Part of a small language model's weights.
Training: 249M tokens, 8440 steps.
MLP neurons of a small language model. Each row is named by its layer, matrix (gate and up: input weights; down: output weights) and neuron, and shows model dimensions 32-159. Each number is 500 + 40 x the weight over its row's rms, rounded and kept within 0 to 999. Numbers have three digits each. A neuron's up and down rows have the sign that makes its largest values positive.
Before each neuron's rows, "fires on" lists the tokens most often at its 100 highest values on Wikipedia text that the model never trained on. A number after a token or word is its count.

fires on: "ess" 43, "c" 9, "ort" 8, "ent" 5, "7" 4, "ct" 4
L4.gate501:475511489502469486496510485519452485501512436501493505481511598508446404595485504431443465489522497540487501491533516506552496487522524520464503529424486548552527563487484482543471548564492501515509522571499573420533478545564487554472455439478441521512552478484509432457441447502508489450462527470504475492613482513553427479483469522498501468475573500466509439546578533483528512547465
L4.up501:466528511431489524507430462508393581564513517457504504445484526482452456473467490538525499529483491507448596545468474496501567476415526535429564476459552462515460507482462504533505483517495585536497428495548462415497502547496475496477525442529489478521521505527538451534508546495522493507484505614551430528512513449467561491530500527442476511498497454492462485473498528567480559488495
L4.down501:413545504442421516515553514515583490474528576499515596526479451500425513452564541581522488472502493539542458533558562621470466487499543417537520513572493463451553435437482437522500566466525479456510506532492502531514592496524535553486444493517446529542481499427438528509505487476490500416523530499509511499465484515525465482480501531451418504557540520462573533534474518475541498498500

fires on: "on" 19, "o" 18, "ia" 16, "as" 11, "er" 10, "a" 5
L4.gate406:494515519455462534569538513513531488499474463449517550510471499417557501494519520372559502422493529537515561476542491458538526438484459518476464507429571431505557494509560519523512520484587469495507540483581536451507515553485507509467475525458461514443511525505528515529547488506499552516451460454530470491437459465507445480581459532493445565475525513472481596474462476455442463449518
L4.up406:532417609530507510521439452597484528582487465539567547459521535477507602451512480487545475469498473503521516509538544469535507538538473510509479450401540508516433449506540417498457491555550549451467517515499542546543525445530433536529542497548507446501536562500516555396450489514521488466525471485531457471507482444452535494564460497494563494512518504509555494517505496517491508565508
L4.down406:438435457486459488556498510481505469516460494531408374515513454475474488529425509504582493496401480481476503552457561613472440510494531504465443505551517549488545509501512510510469487490521443449488541448505548486480520475551510461493534534490453458517474551490527526513551472536517430458438593507505488476575489464464444511522516529475489579488457448544494486483579481535549437485460

fires on: "t" 35, "it" 25, "j" 8, "aj" 4
L4.gate400:437518498480529508512482508495488455445550532515475540539475544498477489455458468550456497473520582513470506423482406449465530542486583516572504541508430444482506473448529547557580541518481553475483449575463527592472494499497550474461513502501519457438501518539538564431490509529516516501463557480453489549506513486502406546538463569492556497459547531524478448488491484496485489548486
L4.up400:483467502483554533584543477532481533534525465536516468530457505425571547524485488469497455477506503489505448530503515461533541418488506474539464483488528509483548562482420492536496513417477512521484507582411482511486500465572538459551487527496523546393549513488491473499577446464473505387453527515491457566485477492515494457531483551560561490522534468511392586553575509554510479515517
L4.down400:476551523452532482548515452500521470439481546519538477532574559481450564484472509498412471523452522571497557493544506467522527542525532595431492519482509560487531504451486530526517502473497484529574530549429482527453565546539508497482476523502485520524473468577496538560521437460505493512428493557561524473494478532461479538476487512487463439585410539473490520521452495549535435609468

fires on: " and" 26, " –" 20, "ar" 9, "," 7, " or" 5, " American" 5
L4.gate6:567501566535533486452547391530514424506569494494532499472495488458497531458541516489472503602498478465538470509450532499579461494545560478519526468516407519490540494501507505463507534534433555438452544489466508496463552499582481554493510467530576470574499499487555535591520424434501504432509503574554515475496515543497436486530527460483457570550426537555480523484517483445494449464442
L4.up6:502546451526520513486485503464464428478457489508544542448480525421500477485517509507516431445477486606516576502438483446484505532528506549502591506503551484447516450526497556507543510520510420493520470488522501449476499518513547543512474541503511510494409518501507412475509464442511474580489475564477506440533522608456511490562470488516519476566482482500447543502546569485537544468491
L4.down6:487422529481555498579529515621464548534521553474513455538506528498451486521488431504452536466482417535458473485488494470528487569536519477438511561500516580489576504481504524526560503408497477451441549561482528491496449441519438429512495540503443516446467468538435496539487475506545504553535514490480522560440539512509555497502559524455465499517472487458510421479500555546521464527468

fires on: "le" 19, "C" 15, "c" 14, "." 14, "″" 10
L4.gate9:523460393522465567424451455524463517540441497541447510453490526497478480481505521506593477435496539499534509486502453494530442460557561464463465472430488576573547434481435475498500455565513522484435458521513476473512461459448525508470512445487477478499466533546490557519522522524506472477516491485467466490586472545476483465542454527480477392551433526554479586464529490564515506594527
L4.up9:430484423534398483527497507542563411555487474503547463537493502437434568500600493499439512467449510559511554498458482488531457473520480516551518516435458514530506516515485569487440525501553563506538504512466503499479510462417451564530542519461440431414449523458534487431438514520445487451510501501494502422546454461519449500447488535548476507548471488529505441501535572525519558464472
L4.down9:553497475573502451533443443509466470479526618403502505496438548518509486552522536527499492442579500487549534508549486442511531511523449558490474520547520499537598484535543514421426444519518478414547483486471521503494478500433433492499522518540557468520395553444475470500465493472540561475489426539512547506537515450466529486556476455482507465521479457526536483471503480588536486518505

fires on: "ad" 16, "ut" 12, "a" 10, "amily" 10, "d" 8, "her" 7
L4.gate331:452524431521507431467546463452542522539511451499477443522527460548524524544504428546539446530555493532537535501514574477489416503555513454528540497502453497465531440375549533498502531525485508499504491439505540574564543522507477503448428487582563422510511479477491498535515573481452470480499548515557544572481515467481524558417540475466514519528518500483439537508562548503519572458537
L4.up331:450536497549532480548455572478534469497499464484451539542459525477451548486454465451490496561533556491560479445487565470470434488470481517513501487483558477469540517541441475404562470504497494522518472478456446412496564529562518449487511544537508519495536591480550457523476487420450473442401454526557491482493500502481570516472525451500502580505481521469438491451493535474494490439534
L4.down331:499429560480505488529528522521471486589443458482527512465451477504468507435527581522506504458561473505572523456501547475474493494535571508417495569479503449595405570544488472515461525535502498468544502503482460528473450517482495489541522522453467505500513485440455498514509508488471457540482585486483486447474562551429531484477587482462485488513451526506522538533449526527587497581428

fires on: "ac" 17, "ar" 16, "il" 13, "en" 6
L4.gate286:499559533488432483510529518496437470535429472518520525525536555531561464541502535489490436513509485545493498519535466446566463563510546545582454520466524482459533459545418515503589381435467522438490509548511488455488485486561536525458501512470571464530509507481498440410473522522527479551463500540534502526509483495439507499519491463492435450550491487508590421501509466466543555492502
L4.up286:476535569475534500501471412556543560516484533530555475406565518514499489489520484528525475492454496585492543493485553461473473571557502501480521504460524460499511519544508590495546525525495537539461578499442460546555508500365502503521531546523509460521552495477491390465468586509461475555595508520470480497489586492598502510471471524445524468518473531463492488512481479555477477496532
L4.down286:521451456426520485521536526509465466491478509458510501499530591483446487489490501523575480448458490479493519524508484519448500521417557561516543476497440492483520586499533527501460479501491477494504523468494510533479509461439514601509522488494416503523520494402473508583575497531531546463498487458524497457476537486442518555475486471410558524489555593517571486475501540519465531550565

fires on: "e" 37, "c" 15, "g" 9, "ent" 6, "ed" 5
L4.gate182:453462545484523447484434492541477525477503544484487486454471524584496485497473501491488499415480553484401495515484501462500399506488479436533470478603513492515560420545521509510445533512446516530544513575544437554472522517473493433488531506474496505506507496560595454456481510556454499524510587495496523577477478521541491442484395525442568504459542471547440478490429546502474450517552
L4.up182:479531476505494497473512499569488498510400437515474514469451588518515485601473551491456554513496452538500516589517528549476524437510511468485542492519514530554477550504540483514441492421486534503558493480548485523549490436491483474494523498572500429456463502552482440541499465488431441456478562482463504515521475501484474507491456499559510482469494443515430497465534466506494531529485
L4.down182:500474474458578530503488482444518486411440495485522521518563507488477500515485491511538498534559486508462465520436511444551595463487467488492547529495547536537451565528470502576499532549517497494413501481495450594511528455472486557451489429562451437439483454502494557452514503494516502479516520420473489471483506526515441477457481481476497568504510497483428524508576450482545520454508

fires on: "et" 37, "es" 37, "oot" 9
L4.gate148:497522555529546576460512521476512429463478518486485478479500568521451568528429542503487486605484513488494452515525493477519533536428480514482487488456494483515472458526505498537562475462430538503536480460565500507568493539456476410523459477468515455494528496501462474481497528520494530472492519513502479550545517473460572520578518494553471520430438461506449445494497579540421461500455
L4.up148:409510458415549540531567480481490444486530469522477466493634515474475443492473482431555443491440498481459518508510532550493501514449465467541515460498482538473509462561437511504516466466550526515475494561486510521521514493450549437460548459483536482526565461516530434530482570516527526445473606544573440542532520459512560467465489510573428523465550536472485580496516430444483539502415
L4.down148:434477457465522519545519429383477518462537455551491522511478491530421481487505509463470571498524466470528511518523509546508450527508474464535492418533436521469506521555439478547412513539454438473543471494450524528534507476521631470515580539579511537514501557468527504513554500480483461444523498493516442483561443491541527590533508571511547456570525468495517531528420478500386477523470

fires on: "s" 22, " to" 11, "ing" 8, "ough" 7, "ile" 7, "fter" 6
L4.gate499:582479525426551534465463531467501538474513525507536587513457452543617537513474425532508532513501517508514560496530490550513469535514503512507527491425467464538523489522441448500466485450509442519523536505559491502468479502471568446453585514513419527418550481496410521486472471543476556494548509445510518466565508473485482509479543495428522460538500549537486456499481484488470498519456
L4.up499:496467546488534471467468509553579569503491480482494410542438456503514423518451482501513534574581484553513499530498499507518527424505474538578498465498481465499517496487477539607538442445458522494455475521488477468450479539520422486490485479505475542535501506514483569475525500531441532589509552441429487409466449459489511517445564605469436482464479525559482520497510459497552491494458
L4.down499:504517478526552482469508496421576583549411476420456506496486476574628464501520513503476547516523472507435463522533493464489429503482578594499494529487482447440459514528490511510512420467461527519492472592509444510493540459478563504503503494456471538550531452459456562470525525511484491457576546559475461502511476539508539527507489514501515437484473423555592505556508489515545496515490

fires on: "es" 16, "a" 10, "ood" 9, " man" 8, "ater" 8, "w" 7
L4.gate262:488471511430519474562542457484439480547502483453481488479500483538504504509587529495519498556591541530546537481570532593532546482457547525458545476401562476542517495515477517430505519476423521487500504556464545524503509480454512453531508512507517526515437533496478517496523534513589549475526438425437530552567509496524515449576545489520544535513427465499514587485519517561493537524467
L4.up262:504530491475558489574521498529517505516468494354519482516531576504480486555528558617500471520469510505481529500500605510510536485425526452537518498478583460509519457530458483507505541515473477480526441470500485563488443449473496462532469492474501400499418513467514478528484527517568464462519532480476493471447513495518459449524535436418536494510501473496486517509509529486494512471479
L4.down262:472502464444463565474482521457523548498542476527513478431560473516442422443543461522475537477455490511482564498558511502506505558393509555479481474479475467513510470517520488524485443575496492500521516451533522521476546462501508552554496502481487457501497524548451503550547469490508478430512515507486474495428420467429568553519544405536499492531457518535537438537515445479478481520495

fires on: "h" 39, "th" 19, "id" 8, "les" 6, "g" 5
L4.gate415:514477486477505520457509502461474577579518551475524534427441551550463482537507505561436437522564563435547504527481464594469555520566547396428536488491458448497469565540497517475473576540493535472546483457561529493442504471482458565465558501500480427494459523463454492498520514496464441541542436462473484502600492446534507538486503433415573505446524504527457458499455493556505479465479
L4.up415:544513491469496437517518428554527504503458504502457622462515473556556484462532520529507470488476535489556465494435499478491534451516531525469498473570502497481418491493513428447534551574505523477477491508495566568444524519492501521482560510545445510542485617491479605474434489548495522531477450485537515456416518480545536514450516561550498500555483399460445501471507502538487505523516
L4.down415:533508522565514462483566430499469471565514573517424488509513532559568494462460441467470511503510478525551422451539514494493452451566572463534455514490521527496441423461507533544490483534476502456529439447471528500441502502456539480436515459534482457483556521499466490424502467540517460465449477526550509567524461515475446487535502418529489483529524449453538572492594455589496486514497

fires on: "re" 22, "ne" 18, "er" 16, "on" 9, "e" 7
L4.gate484:454566510446510490449509518513506573529497469521559465477491538500538463515478572487542501465462512496462509553506509518553456480513485501469556505486476516558457513543485485472488443576486548521490469440516458495496483534398461491552544539433497520474445487496493519489527477501503515464525435501509498459406407502434532492523499498511501443539450560515529501489469433487441460535450
L4.up484:505525469438543530449452479533494407487524493537426512538419580463413508457488462475516532498476492504462480439530546439514464495503513511555528470514548481466438540517543423472470491499475510442595478444508475480507460529412458428529502518533525441555493480553523513519554528517546484510468519506437470561476431471512500539476430509490593484495497509478515568563515489573469528514521
L4.down484:497488456468485514464561435548506487491515525501502539508485461458498497469540524493452527474519530439529492532437550466483546507520494491526538495519519464535526505513534528540534652489473514540556484542488496493470505500511593577548488504522452547588501560484507489570520467534451485531466540512497520491500479540411443488509439466459465560456459537527516529507510542520520556503512

fires on: "al" 22, "r" 17, "ial" 9, "ur" 8, "er" 8
L4.gate137:535601577465573540455510460435509555415496479493501492510487464495498570447552506529515478511455513562473496438510547517609493530512500508538510502465466514484538519482475476564493454448431506538532557458514495489496519479419508483536458567522456563469488471489453426486426532463499515541493391533485475503453539401491456486546513525527458484464504513467518571434518505568424533500528
L4.up137:515523518503465490501528540467516440567514527512485433547488487481459584493486464488494530558523510405508446487429516523469548488450518481524537492513453469470530503520534457562534477513466581499563532533452519508517505409574479528452497499539436497493538436466502535548472526527481426401511527496385521537536455441592544435548499490494523527569545473427511479545496471438488510494535
L4.down137:415498461529502447510488567520477551524476472433438474566437439523454477548496496575514516478501548458506535512413509562507442451472533436423472562475572538464487508474544556484563530487598460586542535504509513485552508495503509538538438446511455525506547465559503506500516529472490486461484519478485469565484472456541444487509572496500551519542484571485469565536483475430518495516480

fires on: "cc" 16, "ang" 14, "ing" 12, "al" 10, "av" 9, "ul" 6
L4.gate188:499443500500539499489524496461516484554471452433535526475542530465486494561511521467548519538462540619476539466515539488564476509455569532555478468505482489503477564559531502506490446525502462476471488553505443479529519531477478508456548555458456528512493542462494449579488517487448522483486491542524508471508549441457504516530503466532514452551605574482500537494474523434468505570529
L4.up188:516493516473527504545536554459581554476545455508431517488489527515542448495491520547455475538502543543542487531563417460513587460507509499527630493469497484503495526567417526509504524442496465463531477523472453478445495511495559517490495534490458423525538502525509440491544499502529584513527519511537537547429411480502557453539548477512460476479512598418531483533523485479565464502488
L4.down188:541470573536514495554464491511509434443548435578547462423500500489535518431458516468472515505526448511567490533517529496524486508520513569477536421523519559513508474470494473566424494479506547445463479503494466491551465480460539515509509475543473528497528437507539528517451528522525514602453509419527445399508438396491526491479533462545497577523527509560590512478495475516529558535502

fires on: "o" 15, "or" 12, "b" 10, "ra" 8, " rec" 7, "ic" 7
L4.gate315:544499500488540567384538542504528450458469558477583472490522408446417443486492551386472451467530533555429526501509486467499519558479474486475486452511492546454455555533535461467469464573531499552550412502554510488482469516402503494503521486519491529446516486389466534555477506508412531406491539537450462513501529536533458443527493503481587476560489528499530558494482481511497505547494
L4.up315:567496459529422554460523516595477479486494518508504522554477442447397543517467411514492471526514549531511536463471509532500489459488510604457464555444499556564506530463534514510498464463494560464487476515546533451464476482528527427520508480422421518579481466475466527476492487487465563476508477524558503417525442555501473488469465526481535483528449511491566465484439512484522458516464
L4.down315:510464464522436546447463448558530566544552496525532454482542525537436519471459445467446555479534463485521487439446450539476495485532549466474433543459528495452500513456498538531503557525507548515477487522468511495499447555456560530560499640457465483473547410518485478436549489450507417496509500533499497538523506507415441490517502464479492454533473544486550516452456500436426487520587

fires on: "ar" 44, " War" 14, " Car" 12, "7" 4
L4.gate128:598461519518482480494475456513505537477527464557561519513472495485460498525444528520565512510555500543425519541497533503505529452467488500500529440567489497569482475538487506479543450469495481473481419459506543398401441432550469555491515500536493504476497513485523405452443500469577520517474529492568501455461606522534528506521386472537560563502473539510493438545466472475526473462498
L4.up128:457516521507545486542477413528529517549511444488551615499453529500509460534530531480532432494507604481487496536555390493526517503563621520503569509483560524507512521500496459471469590488503498506461482581550513454448466470539497529521473550448464464432457525462431517528552509533421517545533486464466466440435505437443534480562506418537531517552508478579499439496491490489485515536498
L4.down128:542525498510485471487500558470492474519471562457547435534520489483424416494498478492539541482518479466463524499521548494513492469471502518483547456468479449568574484486524471414626484554423552488493451461446496465491513534552552558463440521521513492487524457445481411453483493465431582558476440494493535488512549489530423522553468605492454514571466486509503535439462473516511454594562

fires on: "ed" 54, "io" 10, "r" 9, "ten" 8, "ib" 4
L4.gate432:523461501465510501548518432513482543426501466484480438488496516516470518501536489503481526601553511517536500472485494535491463480447480437440496473500547441503451501460511508461553493496516554551478514504534511524515480475452571441497532480509501494502582549465462503499453523422548491459580465553516591517534467480521534507507510443476442444514445544512510463487600493502439390513544
L4.up432:514470534477577424506557475488572527500472574505466517495526471552538447470463445462459516536550500532553460489526531496412504485492471493488520502444431532544466422464531528511502428515559534531470467515525489435518424536504493477553518452444491491461498594532463490483465521525451592526478482481512455544537591474486576511609535505465445561587525506462494551488477463472498526473467
L4.down432:515520488462440502512477473543527515480462543501482533449532497492517467478514468523453540550495529490487446528489511570474541482535513503408502462456470531491442464489547403528469521573515575533588490406511521468460505493521504447488498559541542563494529508419458541482560472510435543481524476491507460529541506458514582521496542477545537492432485556558478510571518477599514470475476

fires on: "s" 28, "ers" 25, "ial" 10, "ing" 5, "c" 5, "ans" 5
L4.gate204:445489580401559510499562499476466561470582455529546570453447481510501509525502506498424545553518584542524557489505495536469538454502409455476515467503497517506521492507508479555427556508483510452492502497531478505498500519568458518489478484571547567482510477508527518480424532544563536510479538484465466438524426474557494491452451555566530510491510493496504512500567519467549436551506
L4.up204:520446530513505482487521463505583507437484478508497426495490483536520539514535490489443577516435575489557524503443467458473507539566488503539496495537497536449550571501586442514448501509424513552507568476541477481445551465530516525494508353539525486535533446530524533537521436436506550526414548481509538537482451436509520504522508453575439533519536561527419480534499530460465510421484
L4.down204:448476451530442503516457452552511433539522475460526437499515498508471450451554521472456463477481478477449502498499553420475563509476548563543583492484558558485491562495468535499574497530478499528485480453523487479517523520460518539543487584476465522566533537501524547577544452528509453461541478498541470515470516504528463474464524484499544529509484484502520523546536514507469459396526

fires on: "ed" 24, " to" 12, "he" 10, " more" 8, "arly" 7
L4.gate348:461494479493472488467464505556541468478450485431523448546525454552504554529451478449529465503529507478454509526527476536495532503469615466522525517587476479489473474531428447605476499457551520495470525528517474456552503473474528459473551559427478449528469474473465518424466529425545418471525537466492439527505454497484597489500522485433544542571556496562519489478502477471499514442567
L4.up348:564474545516541432445531521524565542531449517476531451492530480515535536532423494426472497468430500475426565561480480470529480542539544497417532558495468449470537496560522542443516440452480521454467450535537438515477528495488525471570533537470485538482478455508410547510509564433527500531548512495576502477464534503496513505555542458477533552519566464537437598469464550480492524489567
L4.down348:466520566506482519485493549468500544440491547540444455498479543502465468572532440560513525519445559559466456544549518549592462477471509597542450477508542539458395505451489519518408469486504469466478513494472482503542488586503560546499421505505486524491498518521443553516411540423482477528494583425525540509504462482499476537527507504499514509486524477473529491481593501425455509514388

fires on: "s" 78, "ite" 6, "'" 5, "amily" 4
L4.gate1:530504460537504473485497453517585492495491504541467470555470519465411449533521544492529476470509572593556544440573510537465509439457549496530488514462503512507549488427509446571543533490464454520452449514472490534512508530529454483458489488556602530483472472557578517511455547503475474476415523588485558509591427494474471570467493471480545514492425454454497532439462509518498509538489
L4.up1:555542550464523466543555484453530555559488448479458507541591543547468556514510415469554489462457500486558559505442458528533490522437440473493511558450516542498518434502551523470520455446515474446449516574586478432447530478507530481501572494485507495488563494424481496509464498499501473553568512415517520480526453570486532580458461542534463504504470493492553543507485494481499474506472
L4.down1:430533495481446551493437443585487495529507507501543525464497521520512496492463476541462498519530559510542446527492548575533467454435454471512476513561461475433491531532549578484493530517460492463495509515510530568547563452503524538525461488398571449539473472592500527528507517534485517414467465516569500476461406454519564474483531494523536522578504528493485518523538533504563497475523

fires on: "ut" 65, " Re" 15
L4.gate203:446531508449453560465489487537462441528479462485605477471428481515482461484521511519478483508582518520482450471492522469447523432486468466522549507475526511400473464495525507509575430496571503460473526445561379512583488511555404455448492480521473497461445511443470517517497526488512508484426507476498527521487503523445573460493442480564468485490407490486480537491514461467507542483463
L4.up203:512526460523461488458464527473466489467510503509491532547446499531450531498495503567526453478500567455465577534526547519492543536416513478629533486442515567493521521470488461547564455516515499533473477456473522471543515466506527446523502476508512470498487562415527568501527537483438505512442467466502619568443492471424454510478539446517488456423500525482517453490513453527518473462412
L4.down203:501534557515516405473526505516493426431548514463476474502511560523470443516525497459486489533498487414445538434490450424499492538506575438541542469534433471486433575447461454481503478525561522475516508534575464474524542521502535581485566531471552539472519454532449490523480470509497456517513502542508573503463533434444478528487504514536557514456441462467445485508559471520507461464430

fires on: "-" 34, " its" 20, "s" 18, "ot" 11, " his" 7
L4.gate227:506531603514461496492519444488515510495439515527536533469469533512508474443471481479529551491478523559570501541534452536502483419484443545444546479522473448476553591551427491545507510487518447524527499428466475539476474431508515532495511549527514512467551524563509458401460484504451593474459449476454521522598512546539480537447453490450473458517463510508470515481577527484489500479496
L4.up227:445522547481462447479474470474480469503552423488476531569518496528528493529497511504499498557543610530517504548528495562547523490498533564556463462485448488490441555537446525535458503557493493541550527528463519495472470514475476412554474556453557522628527499505580506517442529415498490449455494495480464562489423483541486445535484568503540523547512485478446470465481511533444539467526
L4.down227:523507518510495499484529532520554534472442474569452492536500551540513495477492496510533474460493466538538478490421528502502557542500433479458432470461524563518486477485565641496488531512598491544498541478527523592502467445531453555492473466525534503489567551482521471508516469476437541538511536532511527502525556507525512510458490548492504521551497515521508545486497537511582518531491

fires on: " w" 93, "or" 4
L4.gate405:483441579479549422465527520553466495458524578522450465464475476509532541474400489482544468516547453523521395484417546514532517429451489462517479479516429469497555528514494489480470483513477490561449501547479514559436483491516480526473544557505522455494500486550477477409486525441473563492532471567452506486530549498492429528532539496449446541568559444536498465432473515469467549526521
L4.up405:592520513472448579496507491477533489505462413468507507451468452541537393493514518539491558526497444518462526530527470432506457533494554535500452416590599541482539476457494438458468538460499499509536435543430465519502456539521465457472495507453513502508559540467501453487485476463441506528493530449523467510474484548547564462509449516476548541487463514464494546463500575480494535526462
L4.down405:538520585525486527485509548565479507552495528508525568533546478502512540474453487534501494490541582480563457526452547471535463549460614449462530521485483502434548534592450492432438500458494499485514480457437534471552491511493539494515446489547527438517485514516531510438519469513507470507533575543527488524452440483525471525589479528516456579477465554553454511505466550494517475507453

fires on: "f" 23, "wn" 16, "a" 15, "ild" 8, "w" 7, "eb" 5
L4.gate85:493518526464488533441468549521526429520558476528336478461479492479492506478532519503636558544538499514498498416528564521503520444465467496501438514535478411505524446433480527486534486495418478457492494447419516470481564479446470454524492490523534506484487534484536432539446506508474458470542437503431507511491472468498525447450497559499485514552542517469415489481483514531566424470508
L4.up85:466476532520470464512544546555449489502454522572516542444509489492467461511518512513539427511535460522569382503484502437514482496430525501492542428466461461385558489469507506495483544575571520450478506487530478501493445504554549439480447458495562479540475487512581528528499502515553421526507523501554550536472451539445506521551574508501409507503468569445440470485564468554447451526506
L4.down85:466554495524540457482527541525446547489540558456494516496517596491487452449480472513468432522523544477536468515526536480458489490544503465431519440526524562512515499573569527525489451541514428442548506489469487548469471507507534519501522461442524468454446459514471507469525467496442559569389482469500543545514385509440536495562577453464437540353477483483504452503488470474519513517466

fires on: "ly" 26, "ver" 18, "ow" 8, "p" 5, " later" 4, "or" 4
L4.gate177:504482569479557550538539482487529501427485556606492481508484486542484520569501491464504561577521536439471535492509541487512476515500421496443421453523482505430495537469550541442489516551468499460502448531518436428444495453446459460506523520490443486508545483431470512541424506470542436512487451472520554422520508587507475549490489562521487504440523515526522457466472512486534542504506
L4.up177:562505487541465484483506544476515581498472509433552446577507460428427455546539503496505489435505478492499459605438435415547486467511530505530423482408542469567533456527464454526364466447513515508490491454460567549532505463510545512554434501518461496486514505579551511478555538529563519449570487466399548491493457544515559529465449554527530492517499460504476467504451495489475492607491
L4.down177:500482467424480421488509493457429510522482449472535451503496477485504471511514495522441480536479478453507559558465423505521482498448541528499477525423462543542498520509482483566494457500534470489542566488430465503492458539522457582477553449597491461474540422522526536504480537507498507506470445528492436477438536491505549559519521430502473488548454527525490558519529490514527449501516

fires on: "ed" 25, "s" 17, "a" 11, "t" 7, "ant" 7
L4.gate157:424516467481493501518540511505514490464479513533562477509475528519522473518481446513500440502565505507551564558495507492468532555592546408462499543425428537445496570471424468481469523482427484549507577495539500494539529530469542502495549483446521441457529498565490553529443586446497471610433546494496518446500562540543478433448490542488528489531490480452469445471571487470519498491570
L4.up157:528455514519553488473487528505550538536479513532495453498505451475538475478488492513517546406526556509521472474471496538493525465573466457545440473456495513484509388507575492496465527460469532509561489457537494468544483521527533549557507543508443530494460494467501579551450503445509435576495557452547534417471489489490437509526472471521513494518494552546426516494463439505520483501504
L4.down157:527458517538465581510565482488549475492513479501575507546495536544495504409440530498452521518516452584520451539434462560513538597489450466495477480492460457483506464459465529506486500442523481508521471474514480503481477516462471462521539481481513491438470451471483438516510560499492453520550500462444550448464493411501492513498435504565426416548486462462464517541568491498498574431461

fires on: "act" 34, " ag" 18, "g" 14, " sec" 5, "t" 4, "ent" 4
L4.gate63:474472554504445473507468480500489487523533508439492544567415509549478547521508403584528501456514515509510527502478494523509412528517523443473481504506450485443479542471483554550467476473458472520567457547465482483552543487513523509442522478541458520485463528506500526481493472568546528573565566525512492510487411460521422517497535473584493569478569510501508510501521553532548471515477
L4.up63:500543442455487484451506426521465441420509484472545518479508481529464535455509521464572508524511493544483526467538521538446510506525502465435541564546447496478486454441467531484448548530457510547462539560536521557528419551540518477558521501503472524558625459501507508614481577529505396475431473472572421492511466569515502513512487473458497485482485461530544533476547578515478543435500
L4.down63:498438527511509492532510560525532538566592473474546473557457515533430471569454469588439521540448534490519509524494488499431442580505475519528497466566475466499511564568501510544494517475512502546550568515538484523510531471471551461422455440481507526518518571454515555471573428476458529469509500483404561486466501560449452506555512531525551442498486500495432480525499430472489545553494

fires on: "ing" 25, "y" 9, "ic" 7, "th" 6, "ess" 6
L4.gate167:471461457564541536468464464513534530445459533504513493568377508460513523539522526546474511478486503561478507513516511543582449462494499448458502528487522560532413472461475491523506518502481444525516488460473521547442569497481513535543431487542400508483559458490484477455459413488474489509552495529497543499581491504464548495587546449555481491479496482498466515544478479471435418493550
L4.up167:497549459498468458513470479457532534484547542473482488462437509523427494497567501543473488430488564537527501499466545491550466514544500533546493517455499451478517500524555465528539531527516463478528509579457563541511504517538500494473498500510486573502504538460577542418519528524436466463525495480585486439490521494508516524463494528489474555533484500462562558479490492444544492549505
L4.down167:482475490549497577510524460516547545444410457475518441506526505552438465452465597556484522486420545485428466424486513522467565442491484402426493591532479569444517482427445531505534447476517476530493506473510498513454498491445519474520452458518439492544457454453452500523540509511539525470518497472507486530543497503554481526447494520506512457525529437469469515539449469510535469547550

fires on: " fl" 31, "er" 12, "l" 12, "ter" 9, "her" 9
L4.gate498:501450469491444508579542522528478505466450554474465519480477489499454466478532504528443500495559556463506449583568512507478470535502502458514525511538535580597515389509496531513557527475463531413499566474512551560501561475459457497506534539485545559466499491461479483517511480508517574540541556449489539542499496561520445528466548592523499562586504557557476512551496526482520431477513
L4.up498:486550473512494468566484502560498480522531516452461546514534527495548494495482522453453513536542506501502487431498463579501471465540464442486491449431512553505441462429494435464461507611484583552483511550509483468549573470463487438565466455582566480523544488488534536441537522515454464502486469524481448539580489478518496498492508444504460473542569513483476528512510512456576468427461
L4.down498:505490554491501429484489579514576509541443523444488397453550514494500581457545556508606499515456556512560557525482511453466480517515500488467530512473552514445486457487498481486496409473549553481538480527566579475478498528551558478550527477474471497491514488522516499476486504520500458481514421454446465524591500430480509537570550522544557545575572574545476530494529533549420469514540

fires on: "'" 27, "c" 21, "." 11, " \"" 10, "it" 7, "ing" 6
L4.gate35:453574464434574488494448506515496548471472504541487544566509499467473522429483534489502494454520490502530444458536445464540497563536489524486512455554457459464495468459483464426553453449548498494487467503481459454461490518475517430525531468538479512455516540521497528489489534512504424536508489480507563471512538588469488497525469583423517531452458582513485494490480499508491578527512
L4.up35:459495528436555515507467561576530507525471512445479444501524514537505481547549527469452462437483536446497548470498459526482508437494444497504606465543481437545492531531542524486536481543483481488502502506466519478445587596492452536529517480478445501482489470528479459472493488542459533538464430507399535462501498529494552461515490427493522499439550429471472533510563415510512543555517
L4.down35:497479429464518526539491545477588436524447504520503498547528460488501463547551497465433559485421574513459528413527474429464560448481486526513582529481506498474430465537479548474560519426477457472503470543551485542517465521473456523456509477534434530463510494504458519496523522454449528519483464517539510500518500494482549507474507464573514495581501542492495462420580507501558492446504

fires on: "y" 21, "ate" 13, "es" 11, "e" 7, "ce" 6, " team" 6
L4.gate330:488515489458550498492457546443595561492457478511496463479448450524550487525595514477550565548485423546471495447548476515496529493491512555495458507476519532513533482412495498501523486415515534387576493504541470467432454527538568542545536468494528471493547477497555515476552531546497475489563535514563476587554533527574576479550515480540487510474481478552483445501477469427486525462554
L4.up330:478479495556499410426472526496454467458507546490505479549540504512493466447514481496521514497444564421468461451557498478475505544530555600484552468519472528575440484429532451510558468471454519481502517415530497419477536450545481470484501444558547502543447506499446471460479463515545482431558513501548528561423508498501420521475500526511577565535558489456404514458419502528504452493540
L4.down330:502471548489597525541489545515509523482502472566484512520459504528467545408440572553510479501512488542445515523515515495518556475478430538501533460493598437429470570427506518481475493452605486444527465516430493535510502515462455522441438518494579480585592461504506485504476523531532439484445524507518475549513513488462482494498537476533538520551472457464501524498473460579519462506458